Weights of a small GPT-style language model, trained from scratch on English Wikipedia.
Size: 12 layers, MLP 1024 tanh GELU, 15M parameters.
Architecture: LayerNorm before each block, biases.
Training: a variant of Adam for these matrices, 737M tokens, 5623 steps.
MLP neurons of a small language model. Each row is named by its layer, matrix (up: input weights) and neuron, and shows model dimensions 112-239. Each number is 128 + 32 x the weight over its row's rms, rounded and kept within 0 to 255. Numbers have three digits each.
Before each neuron's rows, "fires after" lists the tokens most often just before its 100 highest values on Wikipedia text that the model never trained on. A number after a token or word is its count.

fires after: "2" 35, "1" 33, "8" 11
L4.up57:128135088125196087108156078126111156117111154143108116142098080116120118112174155122125124108179070146192106064109131124125149083115181074080169117097085088094149116145155163136115138098152186150121179132142117108147166112115143142096183075107088076096075119094168095121139174153154110147086141137148079108153151158143223116157145144183125159111193123151143056182076174134150112115082

fires after: "." 48, " |" 10, " |  |" 5, ")" 4
L7.up194:089073181164166083105083160149164131055107135128134110072120188149131172120139132134166109164125116135099140094061100108209104143047178125105162101108131135132145122132194101089105148128151151149135075106186100129119125092136177134111111115112177101223141147064113154119115090150162092156131087092111102129159132124110182129122131083158091147106087186112111181144102140125164176165094

fires after: " R" 15, " G" 15, " W" 10, " B" 5, " H" 5, "R" 4
L6.up329:136113167099142114093110101052131134106142119085129178070134105135140152153178094154120126114133058126101139111102115161174180088143146094213147122092110204102194084073137132162100102097109134041129164103160141122122081118103168175094121121151160118136159139102145120067159129119137141132135093160124157167143112164125113127092101104160099166153065119140106106200132114169067116169157

fires after: "." 14, " m" 13, " M" 9, " b" 7, "A" 7, " | G" 6
L7.up745:110098127122138110106106153152182106103085105117116105068154146156193128196178115077114118118166158111083109119102061131110096164129135043162140143155127113113121136102152144142149155112101152167188105162175011098093159105156107114144163214107125156139133112139148084113064072090112135168130124133106094094143146124098169110067167126091181139124122126179125097102163143155092120105076

fires after: " |" 12, "==" 10, "===" 9, "In" 8, " Sc" 6, "M" 5
L5.up646:152068113144112122102117144127102136134081161105137152090119086125136163130242110113065075110105101167105093088130084059145107132102138084161127091140100149122093169065182101152149170185137190138194126084203167183123093112112192190101080171147150107146152169105123127072118125094111134171113137147098090112201067111118171098089138126116122107137092122107079131110081154136174139142109

fires after: " o" 20, " Y" 14, " O" 14, " N" 11, " | O" 5, "O" 5
L7.up807:134127127123121172165120054106130143075104153085128140119195103153106136056110100126150150092126119114111188171155132073146158162067090142084154115094139127070161149099178076155133097161143120145142160104164127130120080147114148138115112133186161087161104102107144024104185110137097080105152072171146153103086130132178070168116088194136124107091070167139107134147102145157090098105109

fires after: "1" 37, "2" 22, "8" 7, "93" 6
L4.up628:098128079138203087112169148083148097089156158101138071096116079111125199149149143099080154127126122196156112119149131122153157068104153173165120076116084085124153109092141144077108094112128146170146115150186105115190165049173182173121114069129100097155151192068128122079151165100131112137131110098114124090087149164139129144199102182184128093121195143128135153161094143135129116069072

fires after: "==" 35, " ==" 15, " ===" 6, "==History==" 4
L4.up167:080143115162169136120150103094115092144144189152134102109107119137148154079141130062091145156109090142164101064140094093169198135153178145121138096083066161102093135113142122115108121144143151129113154116112128136130221110113163127156188077083135116155065188096156136073141121156131115159116169132103105111178112131103174134117179121233119135150110136115079130093058153134142141125085

fires after: " G" 15, " g" 15, " | G" 13, "ure" 5, "mb" 4, "E" 4
L7.up174:069109120112115159115145104152141086102106099129151173111179102175148169124128109113067135154143097087128137177048120133164090092125129081141133216137143122085125162124112098211129146118102093132158104135191128126147148148088136139130169166140193121142069174131113123161177131150167052178120064159130130135115080123103093135103111142175087144127148178138084151152113101149101115132063

fires after: "1" 24, " January " 12, " February " 11, ", " 9, "2" 6, "9" 5
L6.up149:163078127163115147097105100104151084066111123130190124128119119097150123209179094096169112107086130110136147127120101116128123109099186131084099155111132130139101181065139144179121135173141147116133166062167153097165177108131115165160194092157100125166101123127193134087165056124094113168075166162145119124097147164125170138146152159106137139133135161135145107089120134086133072118154

fires after: " l" 25, " v" 9, " re" 9, " s" 7, "pl" 4
L6.up509:083091142144147163087146127156155141160096177111103154119099092134123145148159129139115133125141118099103202151190116110116129211158092104119106188157114128142210120136091137152138110127130136119046162137160120175071166144155089094120110163165119121086053106128110111145124130104159140173093073137130174142166162132120161171140130052149111113191050093164120075142145123155076100083114

fires after: " o" 15, " Y" 13, "| " 9, " O" 8, " We" 6, " we" 5
L7.up648:143115107141145167109117073105155164119129183116107124132122121135112173146190107135101147148145125168105127171157156072148103156103075140101124154085116177127198104035140103128120079167160142166158140059071122161171098141110151138105162160094147110167107085095074064104149076176082076136154143078156099137122080142179137111133104142137142043118174100168162134155104126182111118098106

fires after: "===" 27, "==" 26, "\n\n" 8
L4.up39:092148112173110079103085143131113141070097130079090130091115111097101187158221145156099149112166073090142120085160147083168108142067126122154161155140097153170137120063157072134108115200120136123184143081119148113129069165152107111112146107158113096147111112170172087079108122111146129189178096140115148140151095165184122132152192137137107131103138144153149155146084164118168094164118

fires after: " | " 34, "," 8, " " 8, "." 7, " (" 6, "1" 5
L4.up141:107141161132155195128121163148157102132190122119093128101143117118135168146159177151161096106117144173140146068201143131174144104108086175135146128126124161096132154092184113120089062205145092137135114112167104106107109139131116169158171097152121091148086108103226099116107096100062152125128106130160135076089110129106162142147186069094137092177089119137138100156089142077117106096126

fires after: "\n" 38, " | " 12, "." 9, " |" 7, ";" 5, "andidate" 4
L7.up152:146082173130116149148128130138124157123109178102139085086155120121160098114111237189179146130123129113072124097163091078153154169111162151153088158130093123145135174138191161124107143121101129145138118140151146103131088102101098125092160106149160133102109095135228085143128121161140101162089137177075136088116144061153181162156138149145183127072081154174119111119088162197088117077086

fires after: "\n" 25, "\n\n" 24, "." 11, "|" 6
L5.up109:180116069148185132069060120161101167097086189098193067102097095136160119131131107118158177083154125129112111143125164121171138178147115130138115165146115150091175129106138128151030067113149157108127162060168098136160094102117140087181092124168112112209120110104103065123115106081150135125150095134094150107099142142114166131097098054099104092097098201135113096062064112158108105126047

fires after: "." 35, "\n\n" 11, "O" 5, "\n" 5, "A" 4
L7.up359:115052145096141111171122137145114095037129168100119097133181086096158152106157124109134163115151144126136129075137142158105137135118132131098134168103138085149164168069159149162087108120126183127154167097165157155105137107099154156156147177109140139196099134118139087098143121191087083148140138120101144088129075177124174136140150111089111148108098190169132140064084133189110100132073

fires after: "\n\n" 22, "\n" 17, "|" 13
L4.up58:157143112132085131138105059183144191110021167112120166155089140199120158094205142159111151106096127166132138070118122073111142180110125151131147090143113139119113147107141072157075070204126128124100112080175107150076117104108159122094079082150128083106142120143065121124177140142082089120142172158116150129109099125135124154088109066077170137080107186130082105165080099178148123182056

fires after: "==" 32, " |" 18, " |  |  |" 4
L5.up385:171073139154200113099095104116138101145170178133125135066155156138151156118180186142084107130118153144110084120163149099129119116113163148187126182068102101184097158073117149160137148164122129176181125097150090112153127057127092180132198102106140134138143140112164110079119110132096077175119166126114089060128138112091117120140133145201140127151141117134114147142118136103091119076129

fires after: " |" 25, ")" 10, "." 10, " |  |" 10, "\"" 4
L7.up827:090094098166174110153120099076163166107106114120158078119145203124119140116164086097168155118125080170142073105148071136171166168123131099107052078178117176127097154117131142160118111122168143150144111099094133152130155087089166150149149094112158136175159140131117137131103094142157097139110117117131055123160181143073140119153182140091106135088070112134090169152113094138173138138124

fires after: "." 33, " | " 23, "; " 6, " |  | " 6, " |  |  | " 4, ") | " 4
L6.up184:112123149104146225139165108154113102079141126119076107059136134141173145174135185132110051131091125139093124078113096110171153137081161149160160174134086136107135162125092144157142103136184111142183132142160104063115089078132168150133155153158134089120157098097175145157078093161117102140147167112133109089182142123071097154137124128169164128164112082170180117111112145099128114030067

fires after: "." 45, " |" 10, "\"" 8, " |  |" 5
L7.up1003:135150105163190171134084114110126113062090142137166123115180161099136156131150096139145127117081140120136158081093112125164120164085148139062126106109107110065142142147156179188098111171126126133111067093123173109109132095094129127117144116170141091177075081102147097100171114144070122127124092105102121129174170145100159134107157088136121170126084177119107113068097103094171148112077

fires after: "2" 46, "1" 26, "| " 10
L4.up262:103117124139130126108096113114120151054126132129195122126127129155147114184172030116149090117183164204112127100175100114166074160134175135093137117138143097100149133125168104148107108150115133105144142090180156125173105093166155203102084073122154090131111127092166129107193155118193125107126144139134111140091117169095157143150137092088150136092112173114091131129119083112183117105070

fires after: "." 56, " m" 15, " M" 6
L6.up801:062085134125087115117138156155122129112166154131064092080119104096209108166168133163114058056126164114145169056112092119136193139123144146118113103118104096116138155161163143153137124148153126072156124123146064153079106122115109093154167092127161161130146072082183143099062148120151121130144161142069092132131149119104135130139157045134146174123121118171160107140182162117049128127169

fires after: " P" 16, " G" 15, "C" 6, " p" 6, "il" 5, "P" 5
L6.up430:085099123081141100084068085081160130161127151083143087124133106123140150142138140086176162141143084130154179139120109112165127109128114137165142133137110159087087126040121142160202106110113115147131109148180137154096121124154158131159154100154162120157136203102144064117167061097106133100077130159131144159125135070160155164130108108177165202104146161179140102140136131095083102101120

fires after: " |" 31, " |  |" 11, "." 10, ")" 8
L7.up727:141075111121202131118116153154169153092172151087161079143137129121141160097183095103149074119126110070171162086130088185109097122065141131163160100102173133103112108091178177131107112135148150140125051130150074116130127082138192127067163098133114075211148146053131131107152160147123112141126066142084049123114125151110143133135107141078099104089077159130114133070138158105149157156144

fires after: "- " 15, "2" 14, "o (" 6, " (" 6, " not" 5, " reported" 5
L6.up728:154113083134132190129096128126147137118176145149135129116128135135184132135110114125158156169051059191119086097118181144241149116142145172073131174087076096066088133166150138110070130163169123102108182113129134051123181085130156161106150099116101082113069163180135145126162141086133130131164158097140132125105144189172165113157110101120133113141156202118148144136098171137121127094080

fires after: ", P" 14, " P" 12, "7" 12, "P" 9, "3" 7, ", " 7
L6.up606:110070146099120108098071126068107171096173156098141126114128131095156131116124144112179161154073103165112127160167138143144144177091130194125176115146117100053180136045157090134118152152122140114119126162219183095166133128121151184079126166137135136184112106101141112058132109120121133112064150157118121110185108137148110119134083122171146167095070153178132107122139116134144127070174

fires after: "\n" 63, "|" 9, "The" 5, "- The" 4, "\n\n" 4
L4.up685:139098115130099170172078035084102168119066197111115078116158110190124129115133116132122159099135146153103130098134137119148111176166115110139172135133116180137131169128137095120083094166118174146122142082171148144160068130079176189107180121106119140195094143122127127088174106083120079123154158174118125089137144091129153104114083075091175144086131207089109155110109053124126140131125

fires after: "." 67, "\"" 7
L7.up845:094087109163140111173164115111151129065087092106161100140145125074168148142104149147160130082097096138107120144082125144185145146105157123053129125123081092147188174113135133168077098176173154151149142043129090127114142067108133147168085093162152134163036111099123115116112097165155139135104092099108121125177138208110147113127164092117115140136080115172069121099096098105136152124084

fires after: "." 49, " caus" 6, " help" 4
L5.up797:097083128141114165183094162114109124132117162112147115087174093141147146143131145124122120161102081184122108124087101166142121111082134098110129118077077110154143154157141111094061144157167178144146134063140161081133108100128147115142168150109100079143077153122127126123107103099179108161170159120105075144141130163128176107109120115137088078178090122166083152123080091127175158165089

fires after: "| " 17, "–" 17, "2" 15, "\n" 8, "1" 7
L4.up927:163103111123149167149101057119127119092128118074190130157098143187156144135148065103159168115080146144169167150160148077136084149122075147139106109103184133107143138112210074115077160146151115100107184068173194119108125124145150190129112102154120085157125109067157132070176110136101137115149153163097104128123135162148132150153112135115172100091097188150143132158137092066106074114154

fires after: "1" 34, "2" 16
L5.up846:101086112133198132099104105076076145089129079108183096138083105104141153163115135063145132180134134205141159095177201115172088113074146095161156151061144138131126129092150165116115158116144145091145152080187137127149122099166134141130149132088082088150103143107176164109151076063137183126146118203159100155064095188123126105139080041211129068109168192131151141097135139145184126106126

fires after: "." 32, " |" 16, " |  |" 10
L7.up178:091143165084126133092089106092128107101160169149148144129123184094083160126138167124130143118112126171121170105093116121195163122059114150091122182133069137111155100160176139122052110144158147133110130111097105122133113107122174083109136125082182092155102178131116122120100154132137093187106133102147116102138123177118211120124067112158106108188117144124116137120122145157116167084117

fires after: " G" 49, " of G" 4, " Science" 4
L6.up156:151097136098119148075144074114120103109126150113158116104118111129143151129101167102130100103146074076103136157115150188085098187144133071159098113155160077167159112111113103164155151098095151141151150139157154125089060108097127123133173174158172137112123175205105124120171088056164147120150090165122079167120091127148150224155131137159133110168137155145046068142186115172056169151107

fires after: "\n" 38, "\n\n" 8, "==E" 6, "W" 5
L5.up18:171092119190107126146062095119139144112061138122078109133172130193131147071170140142103112071117135173135160116104104098162163173150130057118163117145139159119167144119187146164108074136138152111126098080105120177129124130093126142086101125172130064099147075135180132117131092167089131126128094166107071095118092134114156145109157136143099116098064169153106140109110187135158118157135

fires after: "." 47, " | " 14, "0" 5, "98" 5, "2" 4
L5.up513:110094140142101109133149129181143109113119109117122134105136128115172133129171127143128136105143048149127112090133131099175102156110194084103103090203077124111124161124144142127082065182137096123124150119108169139076168157164115114122032119215137122094081070128125097200085092117129182104105141151123126107142126161097127156109191072161161169133120153169133131097113130128125117142068

fires after: " |" 17, "." 14, "-" 13, ";" 7, ":" 4, " | " 4
L4.up533:154120131113134138113052130118147108130105172106108150088196113108184095152144148144109108114073075096110192140105133069109111131158062156143133171102107127132123172147109133116101116152155162080144126090123099074065144118076162129142129167156219124135136085153165161082095130083111112130134078145031115113127158111107157110154179155064178120110087162153116162139109127169093121168111